{"n_layer": 18, "n_head": 4, "head_dim": 64, "rope_base": 10000.0, "qk_norm": false, "tie_embeddings": false, "parallel_block": false, "init_std_down": 0.00321, "weight_decay": 0.1, "lr_head": 0.00696, "schedule": "wsd", "seq_len": 256, "train_tokens": 700200000, "steps": 10685}
MLP neurons of a small language model. Each row is named by its layer, matrix (up: input weights; down: output weights) and neuron, and shows model dimensions 112-207. Each number is 500 + 50 x the weight over its row's rms, rounded and kept within 0 to 999. Numbers have three digits each.
After each neuron's rows, "fires after" lists the tokens most often just before its 100 highest values on Wikipedia text that the model never trained on; "fires before" lists the tokens most often just after its 100 highest values on Wikipedia text that the model never trained on.

L11.up900:510492441527463558488462409505432507581548463551566556490526476537474493536557514557485515510430497495518537454518525509434466537410495609501505491386585560457505530421521539480567492425569419438453546488468485492423546559595482539507550481484494454531494569449464525440534487436504591533
L11.down900:511489560409540521411500661572507497456526469471475511542471490608557571514548547523482428485482526527497435540462508426500500557577451531518451450415500449511507517511517481487423384576489598543532456380535546454513506408536471478469399483472482580466470443562491462553492513520537494554
fires after: " |", ";", " /"
fires before: "–", "0"

L2.up234:518539549455501494460545382451454478435480565451621509440400540526576489546495496569465449440430542547539591575546554523492537515476581436538569566529579490555497458529471504592509570527429461446479486590489512496522581499525515463502462524477509538511479570511448526481450538505453541425
L2.down234:527559482505496556478501545400485447490571478439497491522493483519489464560416597523580419516403483474455457505480455534505493568450495389483575416522509469506484536358547413514563490470536481451523575534452548527538501445455502454494537578512515546467433540589456534493504476611503582555
fires after: " 0"
fires before: " 0", " 2", " 1", "\n", " 3", " —"

L7.up617:503589466559625394480493462424441552388455526501524513576476475513513508449499466520580503440515450482417425453543542608441510450521426448527612507477533508555453495455489512538535486480510602470510555505603575468416507516533622509442485519493464525466555457581477507635524509515502610556
L7.down617:590579462421495456498506554447427434544551579476423467476522536494414542452537485438504522510526485536389471524376526538476427563501520490454440545510520404455559473504553487430516563513529573420487589539502513515533536524431440554467534438533435449433446553528460433603549411499442517387
fires after: " |", " −", ".", " +", "|", ";"
fires before: " |", ".", "%", "-", ";", ":"

L3.up421:504442535494502438513510425511538466431393480544433441469429501409471544493558555570488435462551511524556477547424491491482494488494509433576447464474591571412606403523493451413487555440477481530531478525442570465523567520541436518542516538513488502549446472447570618518508481518579476552
L3.down421:501430579455464498476537507600520520424458552445518493468508505485364509469497483550449604493437535460506528561466541450588480506607455491473522485578490467530516498534427483549434460600509507465472427482547484567567404518520412546470462474436564530542379429480539404495441460391496558498
fires after: " in", " 18", " In", " 16", "In", " 17"
fires before: ",", ".", " and", " to", " the"

L3.up792:468449424559529455452422457466463537489439531538543518598441469514485492518552498470527516422540469528558571628435481508494485456483457588507580453572548505480566425401384578546477495486520501514525558429514455520510523485559473563597506519496494507534479494565635477505549475559509487471
L3.down792:467495535431515576426575496574528459480479458505519513438515519466443446477477619530525526569507473486565457464532504474521448547493500421533452382421476585515422461583480583490521500547526432547534536534438449500544382570556491395458537507394508493460481455465502513472434549502550524577
fires after: "  ", "–", "-", "\n"
fires before: "  ", "\n", " MF", " FW"

L14.up548:459475449510498449455592508509502477550385468475458575494589586446498590487619496507563540517431617547370510469539521520481464422553524473409442539487559493419542460508464463445441482416511449477562505511486463574429469540440501556557495543502564451601464513514442472549543514495420589504
L14.down548:598539383471530473440540418440495544538630510486487471495475497565492430625498471500453522483479541477486470512457486491506578512477527514442435553518575546508528469641575457501501476491573569576474481541526440562487561512464443497565478524536496485514467490519514515559467406505535513492
fires after: " |", ":", " of", "|", " (", "{"
fires before: ".", ",", "0", "}"

L3.up112:543540515541494461481519421502481512452462540446459500573450559397541491418469418476515436455587437525558588547528531511537468432437454571501521538453511494549474518577501548608534540510470521385413481513484508475420395458532567503466525553502493451454492510490480474544398531529529477451
L3.down112:576495554483517469459397522546476523420458517537521526548500417584494579469507508489467493528540499432410551509559479536467427459523503479445485535509563456380492507488513469488527473492564506502428558494401496540459496470438506520454484469460484511534524495541481482470516393456522398558
fires after: "|", " 3"
fires before: " |", ".", ":"

L7.up217:399482507497492451499594453466476519535458472531543529484473453471475466536554452504542556476510485617544523525567478562420491365595582471520515521497524571587477378469533502553536496480551448518493583505497477465427502499591676536548529540483444464462504496501628523540464479490591501396
L7.down217:483498441474577550546503566456451508555495531471512497513449492474502431432468519504616505543489431445529555439550523488478502559340520559438436435488498522440533504367405543512420467514473561447470419483509498471521450464386460390546481486472574482568468448497474513431501573604482427493
fires after: " |", "=", "-", "\n\n", "|"
fires before: " |", "|", " 1", " Team", ";", "="

L13.up557:457499491435545458607476461502534488516471382437558490538506518543479573516545592526512522462490641523536483434452499472463557441490464496464500466615493603522562511535453442469511558522556436464514587492493531482515442505517550437585552635514534472527534469468521379481610523533519484441
L13.down557:460548476531469515473486432505438449535519519431513516453550554531514487503549474530511505490470455507445503471457449475534526449527484519542489019465464519526448484502542543495517550440560516494497494484563535532526553507521527630497529498440447434492558551452442550542489564486429537452
fires after: "\n\n"
fires before: "=", "s"

L14.up528:416495479588481470547577482454492535424401520508507504504560510505420396447528458609482520404448503505396566587450525546500514560461443399509549544479522622542511498547479452534428471422468541397411494534578501393417527492522497516511502560500522500513504541530559558535583540538512566633
L14.down528:478405447547480444561500435497454502530567479508425496522460470460650379505429510485499524446614496477416509497520594559584434478485532500489470440434372608474436482580532504558515552534520424548533500587531580413465509486433549442469552512515508474566492537447590585490565460543495524430
fires after: ",", " July", " May"
fires before: " |", ")", " (", "\n", "\n\n", "."

L3.up284:520537546568576464517464429522468493583476462488553492474508478518515471460528584454491493454476503512558506475549534515521475376443512482456518490512533457459453468476466440574539534406479508560453490475473483491462564465540526493518510513481514465539569515490497484582500557520517469470
L3.down284:521506543569558473514561493497447542537475495503534524521405485444462542507582481514509635425478447502400551610457481611462528519487490468521459377461501473574481591538457455494479609542584546522484468560432559526534512550527408387526608438551463474416542618513554439459528508453492496439
fires after: " is", " were", " was", " been", " are", "la"
fires before: " to", " in", " by", " from", "lan"

L7.up330:447545483524595414541504399451537568578553461523470527497566523553489378433563483513474452513503533550459517471508577505506493444539600498467507547479465623554524464465586511483526465502551518454467511547416519557346540375553487568493448485534549411587454514518567472514446454509512516523
L7.down330:535478425486451589429447616505548493465463524548592413492540476456516600458517469531556572546506501517538490489507476449538447604497520567495472420501496459384507418504440396555500391532451478513534482428520494505461489561479526412530565530388553503480484516560553527412527536556541454506
fires after: " |", " (", ".", " /", ":", " ft"
fires before: ".", " m", "6", "1"

L9.up248:460441425502506354493467435498576444504514534531502558472530454430482489457532469450523472534446528397446517504456532574519559524506524395477506534498603511463500445527494643574494447438428496445493547469494515506467496537473534500524603552430506552539516471491447447643524547425465577596
L9.down248:533458617592451423429579577451416440528480460486454489499461605446495542495500522557494390458531508429518538452602403429465545519479486541620493429485509456496474471421565568499451439487503358475511578495568450482500494502424522577558431503482554464522549451461474506577436396556492471434
fires after: " |", ";", " ("
fires before: " |", ".", "\n", "+", ";"

L2.up550:543536493486470509511529491491454569608417538543426565460403501505548443487572464514580464467430464400488478607552496389470496477450530481497484516527572471570564404520392561557484504424481482485450445482544496513475524365510517511502532492507533476463511548499538513497523559436595490514
L2.down550:522614474481473514521449553491515546481570567478467539433588505473432469414468484412490482461534536490518525447442377459476520539496543487521501494575482568469521610555467479569504516493385528459473480514618474509535468446455458543505500576450472525458468583444580498552499520615505449560
fires after: "\n\n"
fires before: "="

L2.up125:509523520539499537489471477522515515447444528434573558513545624491496488518544484502518503468424517492506471474437482509497554546444487531510433530527546520486420477511515493475442684491544457551574571525509471476533583491611561560493481497429502352483474569557556570505429513536532487449
L2.down125:547550530552559562505418582472487489523467549463593521400520380437479623505456530499571502535509543454479487468527490462493469415540546524401508421477486459449502510529527500434460500441437573486599387520552445571494521607572532480495438505561445563559497599486403388394425460570522523480
fires after: " was", " is", " were", " be", "R", " been"
fires before: " to", " in", " by", " of"

L13.up534:338551445503642513444441476589525477495461526475561551525513446533492478424545550579474467505450540502397529485491488499499427461478516507478478529520541475409510454547444606453482531407452388471494454507547507461464499526396495508550503509503495542552548488537372514518552513470519494437
L13.down534:519467419505497503495477530508502490572570512560522553555476552578504556459486466424447496482499522475484561562474513422491526495573525452421501565483495501541516496453516451538529425466530478512562445538574529488515567496483544582550465475522448511516463435544431510512520541475604450476
fires after: " a", "-", " an", " |", " •"
fires before: " of", ":", "|"

L11.up950:458506490538587476500547482532532538624513574432386416495529550520512490462509560437533539546454561505414566505472513489499448511496466454518535575488518450568491563438500594418526546475554439527435555470558474496476509421459551469481552452416464494586475532576602472517494548503537498411
L11.down950:580449453459563622382415440492522549514464541502522455527525544504449515533548596512381545463584502517506570567404555470475547435542533512560548416593539416539564482641548518557493494428495499490463554629548481568526475568492563445503444469531470469584471488455580367397564465484419494452
fires after: "-", "|"
fires before: "-", "°"

L13.up717:579486490507474491522468435432546415520391440569485531420460494477510532501518455478516496446422546508408478462517556434439495408469513566404467467516480538457406497543395525478520514385519519482503488529444511473549469516515518574445633459489545460516562562491538540488534448449562577522
L13.down717:490566516439496541471460501499556544481469471471464522478530562531486576482504499471484473567507484536533539486533495492465452454542544499453534045551466471511561565512472505456476514492486483537551482451468425508484436511416493421536552557531533450551461518486572463435524474548448487533
fires after: "\n\n", " to"
fires before: "=", " the", " a"

L7.up556:563465481553454505483515441494376512515567477449503585489514488517541490432485537491500494571451502518490537558449509632494398504540530409422508542559505492451550524512540529468452450540542447496466623434544486586482531545614556580447604553521563455477478535486475574534450509508532525507
L7.down556:413594496356497487540459522524473444470512486512552460419571602515536542511510581536527564498548523496566530467534511464475546559481483492531537535452488464407507447488517430553477576523486405524498496517493515545545599543530523484516476544425498527491470470582498445419374504530595498475
fires after: " |", "|", " on"
fires before: "|"

L2.up621:499431519534517452519533364542525509538509460425472499452501561464558416509534419542495585541398509485415503493582505493516489442525489507425439526569521425516528401508480487513429553440528386482546503510452553473474522531577519526628535558382454461494511444477537540513467498486556515468
L2.down621:428413459552514627489488468470492559483475531462514500414438555543430470514554555572483486506404482495440478557520570493456488508474419563481505477546472476494594536510483495516439533457476548473513433466490388476559527465543546535503463512480526477501491526646430447427432466521453502490
fires after: " was", " were", " is"
fires before: " by", " to", " in", " as"

L7.up246:466481461460493516374552496501489534450441498443398538466467496531583510478526486486452637509470574545502517473522509589539487540472468573474590495531489522519472486478428538517502494431569473454546512511542535518512521479435600502545540557428446458502508547459591539558410472459561516446
L7.down246:577520403499425536541477599601584473465511483460518507515406507567553544448501509503546474493551460528497491519533552535506499496540601496551452387452488624486412557481475487433469540479449535500479506554441539484458444521490389470600522560525515493512507485580480490616486556452493478448
fires after: "-", "=", ")"
fires before: "-", "\n"

L2.up43:534528564528552520513497500539461507435506527507445506618567514443666426562483479525457500462426461475518415527490494477513576491556524551517462480559525436514510477436479513548475592464481505528564454546520496454370485464596534535452606499495536435547436487544498565519469589475503555545
L2.down43:487608564468451535515423538430494501442416506516477460586490529422586453470486454548444553488424579563507532555522500505497538431527440496533547474534465411530573463486458470537422580547432574560567434567510501472446517533597505469470568472582530481524422491541494491506466519471451606521
fires after: "\n\n"
fires before: "="

L13.up833:485481502543503595531502528511533473504443468494539591478392475580534465477482560446523504474520488456497369549465460511494537510453486429575527485546474463483542534415511506447471510513437480471620610560449564578456475533404555493477518492565529467513513516491468448481650508431491569516
L13.down833:497483436503467508448502436441489533450525477452513492560593472516470469447493570484464550564486514468496484556498537418500489503469566529483499112458507516451500576489517454518460494454481519437423572515442547529565488475490563610469444543533555488505523433476582536546474465476564478535
fires after: "\n\n", "\n"
fires before: "=", "\n"

L15.up603:440430557504480534495560521501491573512572484423643491511501545565550495516504538399514516423431496479511418552544602568453489413445521429414542601511559469574485450439459528537477502539483490578498500597519475379454511509402490498476470494498583537541527555524495501523565405465474491521
L15.down603:438488582526463523439435550595492461470484520518416433483520480457481562455606615456544532504532543487485568604542519535572504474602449482481491628539500438519484580495472507451533498514529497393533612434557495538531468429453478446499409575505546510505527564507437421479509500452480490454
fires after: " |", "|", "N", " ex", "\n", " 1"
fires before: " |", ".", "°", "ed", " 2"

L14.up111:461594523551553467574524445449498621531520469537501555470477517484524471513564466499554446493416492482531475560467547522453490524469436491444553589600507601542544411468479512511519487480562453482472550497547500425455608482381587515574542542537515500509532614489473482599460451539574509422
L14.down111:447482511474515495488499453454545465530483402477368474408549537504472506470518429516574423453459515529566444495498535471504547387469481614531466629497439446483444484553493490469482561493464439441532419542509560556446484470519535529527655499503464438466546419519469494530536474471414433531
fires after: ".", " −", ":", "N", " |"
fires before: ".", " m", " ft", "°", "″", " feet"

L3.up495:458478540475441420497493452554487474534430552510458553572506537433560446559455526534443552417401545462546456529549497542470534489452427473577506478483490468524421472476414523542408475372407507383532394492551537575508374505533561518394551495469465475538466462542470442515532551504526591454
L3.down495:530636587528472504533439463506541517422464476497449394560553519434562486498521516486439493461516491529572456509530501524453581512468544567490498258496437478560477495513462517568528451408472551541499461526421503489607517461425566493466510484543424453548504595466537458480526488513466497504
fires after: "\n\n"
fires before: "="

L14.up79:485456502457474480511464418552455456508458449508485401508518495513526456557460481492529627439356517545534446455526532493540543443576514538566607507558512539464454474531397540471496495440462500517524479540471424534516517522480494540454545541595642475482486450486536507539534509498545506510
L14.down79:492439524566642416506479546521455467473501504534567491546441475455448527493480482519481542494497571550466555514464456467417496524415428460466462864396522470539591485477503552600526546508508506542477492489538435426477503458523487543535633460527501481482563515550498500539529508524523446421
fires after: " |", ";"
fires before: " |", ";"

L11.up114:553491540541576440488512482547449467560484479480540547519431502467499489537560464518447581540460491418476441469461552466465465487454431452448510549472494465474632476521504576568519527432524468492454484506465533529426457472447567495421486480587525495538412551464467462508534506445492544500
L11.down114:457528523515481410505447486492428489509446534465467535505476479389442519499440455499554558542532533539429477482511606509486561444475542482568528574549477412484508529499473469505507548463505468557541480460517486568532417589529495483508507444474496460572474599495412491432437573547427557563
fires after: "=", "-"
fires before: "\n", "\n\n", "s"

L13.up101:480465557560486438476548440570611427529543445478459462450459487459551505518573502573533520412369566550465411548521535479492557495538483481569479426527535488570528494503468523412427472458443490387518485450436439520463571558448500467520517470530573463438492412558482462509474500419513449571
L13.down101:474522479467475520520482465517478455540518484455485475451496491469495509524496481526534497486547514424512567469503499483516481540427525525516519000498467448537534544494501402481495468531519509455421511470416476498510490493547512540539363482471526518493454497452485496497531487505516487514
fires after: "\n\n"
fires before: "="

L7.up963:513367586464522450531588474562473551492436442516509584429434528522488490497548523561436482442499547462530471521547551535511488504415549532467577483558552541540537479548542538502479500479442509503478522467535505509490572525599535485584575576531542455591541550537463473555492530493470539512
L7.down963:393430574576442501524471477529482514410539468434469531572431401458496520561436551495550385469441417406527511521397519492578469618477453518585459500448563447491531557635536521486399488526440452517472482503542521555511487473549564462445499447615491486512507489547449448456435502483488518582
fires after: " —", "  ", "%"
fires before: "\n", " —", "  ", " .", "\n\n"

L11.up271:437545471547570450428520564505543572616566456517547540505408495603415562475461486527494538483468459478480522424569538450538575512536493452511539528467511542514435453467533557517441453436526486549513591613456443523516535445478514463524492459510562458610558570531474513578473590401511394368
L11.down271:471471415523480422570448529509549571428512444483477536484534509527459493541521588499472526588503499474411457565496535482433524522517448577482444343458540491528536602557491608517517555536539495419547425433469498506499508503380605598481481580570493444552495359543459461504536493513492474513
fires after: "–", " |", "  ", " (", "+", " $"
fires before: " |", ".", " −", ")"

L2.up781:548502493522565440541454547448497607441498467529559547524512511518472501479437516473591525454488405548425621559549519529499443406483471554515554435510549511485534529463425586491550538470588477434479499568450492496492581496590525485471582442488516493495456531468650561578525449457455626434
L2.down781:503442478498500542474469520475397544498506498466549423564539573572526540482432502521369497519481532553520449460510457541491515580533430435546448478568463469482491475512486419425451563506534583463449435507561421563498412549492450489643600507545544534570588569544377527472545500510486488536
fires after: " |"
fires before: "|", " |", " the"

L11.up894:513452550585566532535455539494457581486448471510551587593509549519510525369519430511509525346502532451562547531550567515472549472505402467542529627481556491579436470446508511465512570540397487466540463501525503433442519488491539576471472494562559468451427464475494469519515443442532516461
L11.down894:530508455442572504507459567570461488558384371465460461507521510470546506421461520487457558402491535420528473546426437376512488613514530491470473452504402564430498591512533458564506518556412478513421453614478494548411627403493471465606506509449474463521555572469501494458495467496441494503
fires after: "|", "–", "\n", " str", " |"
fires before: " |", "."

L9.up866:470526502570509505563527440476445503497449503410566471608456498462466450451594505462447448484459538514509501485487504538479587443465436517513520498410517612484538550418451568468448576546560427451522501581505469424463528474502599522494552463552429509534448551440516602529526498552516609505
L9.down866:456422411504505576492525541509510481466547504431513516537481378514492454579558562579526453538487547582558524369568499413516504512441521433519560632442535497421481508540480568503559511517493424545485478481458523470464445422510528596529591534461575428573484507517511441516413487430524473468
fires after: "-", "|", "–"
fires before: ":", "–", " |"

L2.up85:463508569514538392514476437376509527478548365451523501478417620554562522479462502544562498440499520562528485568534508495457524471532413570550534510498506529432413519529481480498493511464585516529435539489489512440519519572567568515516580519456582449509471559371469437587518495511424518392
L2.down85:511425672609534558491532517515466537477403456478566514431492429590556488544509479552484482584459494446528532472504540377601572476538425500547459522545392492488494528557486541467507542541538417500530489472495574465484531466510435532477565480498570595459497498526568513532520494551478518409
fires after: ".", " |", "|"
fires before: "|", ".", "-"

L13.up375:471491540452469391406511474519513482468475391556492449454483562553542405406444472460449512395499561436526406554479519432516559432461508406423585438493535515587493509438506539496425535467484485497482420413549533434498424540501445498557444514506450538533460469511532465502522456470540487527
L13.down375:521502456518513611444471551540468499515471465495553476534527444470506489472495503463442493479482543612546469492529472466516488505502548501494496000573491420536554545542541462493541501498523507466492523518487489493481502522454478471515383495521480446473475511433481553455533506468547470525
fires after: "\n\n"
fires before: "="

L14.up824:369496524543436530550526422463462464474505495433462531490462537511529464508488567540505571475495484463484580447516535463479457565481578536635584505484559522510467416514463531498373505482445476493491548545470545461510360487468515545435554472610519526593517439578554521531571521436471532525
L14.down824:483461467442468486488532526437466473579535495492478459453541459501517434478507480475551494525563546524523493422538512507462591533516498524484546309600521479495529486439509484424530552518416496488450476463428507474498482482488443459462468516528504502545434481459494413510499466540400510474
fires after: ";", ".", " |", ":", ","
fires before: ";", "\n", " is", " |", "4", " were"

L9.up443:507515533537441447478543434550499490486411530475564516505411559453554459497537600531491510446456566572537385481451482487497559513446454409493539570554534511478445510569475530485468541461493404554564576560514521423470545483489470633517548513530456445458503510494572552463528542465472422444
L9.down443:419502503526534465503511500599484548533537534611464517434491483487458537523453507467520520535510522480478548498439445542530469534437494461480537435351484587516460450547495492616455385533535484534435559536524492366429494481618472440510442563520532494488512461552523499550525518510523459474
fires after: "|", " J"
fires before: " |", "."

L2.up27:492471396487614531561595452443530471557501502519588439515450488496542439496460553402496459528529554423540493550504510574533449533525514500551532501506489587574433546473458600508495436462590491601482501465520524545530580425514530489552554499469536521571463426521577497553396434508482452440
L2.down27:474508425494438512446513415515490585608524512592563497453495516538418377520447533557527527443554538579537458475500512637532576546396438538517590397473585554509542495455471504471455462538525429494507571489461416547478551561520496448492654579462566521489515536550491510499464487439525549520
fires after: "  ", "-"
fires before: "\n", "  ", "-"

L15.up888:520405528552461473545509452507460513501520514512543521604387467552637524455610548440562471530487566547441466449503477560460471489537545525546496583567552509497511515412464580488508533483462554493563478423653517530416587423446512499486498534530445556471460482539566535563500450470517548504
L15.down888:484467436439477465443531456503492401507504487509583426488486569462459485472451387412441498490515551526433436503507454564434495487563511478479558384587546444463461557472407473477542493416528527503577417553387485472522548505481505474548525470418512468438548539478493577532463465524490523481
fires after: " |", " •", "-"
fires before: " |", " (", ":"

L3.up403:504515487520470537477456434559423546554455509460508621595536552506467431468527481519436610493461525545483557470578562522484433486537601371552479517499507553484491441460366539607590531384490533474462610575477463574503488440482505596504447458489588493573590469449516508507566452507560543523
L3.down403:476435447482492517546454560504459575537507507606600521438477459522557557538450504370458465525534523528549614465531506493469553474574521436573492394613550479499521517478430584449544473568558516532539633448529441470514548431434487483539446498489493497530523464443460459461436503491507516460
fires after: ";", " |", "\n\n"
fires before: " |", ";", "\n"

L15.up247:586459437519478506603556496545512481565504479464519512471380514496497540503491527537610539489420555454585459570535580597600557501446489508561561527474556491566397540435517538482438441457497488575514510513545547510447441526486463501553535484523525503541415493404533545493509547425563478465
L15.down247:486516452490466537445453501492497466527553533479543479505537558522561519458486499555486483536487454517543424534481521585509526420511403492528587201481524590450517467505485458500459487507517442595424459527503414440431537542496510490439543568489542479509569522483497464429544540504498571450
fires after: "=", "%", "  "
fires before: "\n", "\n\n"

L13.up801:526580497558418409488422540571496554496564520492476482503519454585490472459480562588545443537442541438504475555659584523485396539465487518519456535446465590557505471511460575476526417435466463477461471554470535474463480477563465548491539558509530537627522425591450459481503572447451535470
L13.down801:436444553548538487492498447441472451473362527491515551450450527574395540514523551503472399530478504453481566529528568489574565514523434531492499497433441477461420391506509541496597575548571548554530471514601496536461617473573495491554523552516455460505501455566522566573499451477467513362
fires after: " |", ";", " (", " No"
fires before: " |", ";", ")", "|", "s", " No"

L13.up473:478453435552513440492395447399535506432501492506469480523465511583599503553556573518555508457408499522430437465522488406536651475541419455438554437532507458599502404545457517458507482556578494447505514470446493448497512551525585529516512510505499474552475506509481514535569513406494504476
L13.down473:517494507434506536504529533493530512575464489537488446559473505498484476497518518466503510522482520478517480502552520550515502463490459491440425000484446498573541497519584468470447537493489499524503497448578478479462464544489489450571463511526505461530497510493480518469506545530473533558
fires after: "\n\n"
fires before: "="

L13.up214:468506527503527436466476459527591598585501459546511466495504517554489459499454529555409554478466534520490436500531532480450606476468446470434533477541495461552462461451555521461535407495499484471414515489528558448471550566465520522536579406613537437570514501501492476491643525502523517549
L13.down214:500582500544443446518502524516587534458482524573505473570525401501528522506491474467599553436546522516568527545492479495492501497479528482522498000442503505519471538531512463515475500482496530464501502449446503460466508430539509561535546453498445550467512562508502527522512519485447547515
fires after: "\n\n", ".", " with"
fires before: "="

L7.up361:533532559476552435426443508525512485337614467475599474578538500496464523567517598606460513434517479483490480502459617471467510458509517438516544512552497531490475536393525443569584460433546553535374527548519554409399546524490481555545557497495496495511541457474590537565455505473472459407
L7.down361:485577628518473542487466505470469460521452504471476427507405524507496545508493489454522518588535487517503472556511431537427528569521561531554413489416622489559478491525401537476532633461551472441535503505505517529584487573595506470466490442523543513500459463579418577481529579478564458431
fires after: "|", "-", "ps", " p", " No"
fires before: "-", "/", " |", "m"

L14.up671:447521633520502560465493494470557485531587485543492588422507547527560417463437440585486514519452524598469439564530596602534570478535475441606485483468540583486445475376422527488513529462483420449535544555481527525493555537402483535557563472523535421571475448514540522451521583508515509523
L14.down671:505502563552506467481562501543450602597491560557486486564476560531470520587448575582425484506496556519420432538543421534534568524430611502477433496474438539468444508536501396480536475490486395420445451539527433443557485560503510486406478522418467498574451490554540374441502567544485487560
fires after: " 0", " 2", " 1", " 3", "0", " 5"
fires before: " 0", " 1", "|", " 2", " Goals"

L9.up768:627512449503518410479511489483527534518556434494590545490448499524513476401482465489496518517547560578536419532487531410494644492513464540427558537498539443535514517468410590542465544517489462452489529499597577505544411390474526476533508514536451438461473465433555499628433428508522532497
L9.down768:482528559494459471510465518459515498578541413414474488488588532474443514557567480555553532476480536460560488595506534509571578485451463486450475522577525578461552483499489483481449582506518453558518473404558492538496476471475478544448558393335444489459416576524482523476398595497518452427
fires after: "-", "|"
fires before: "-"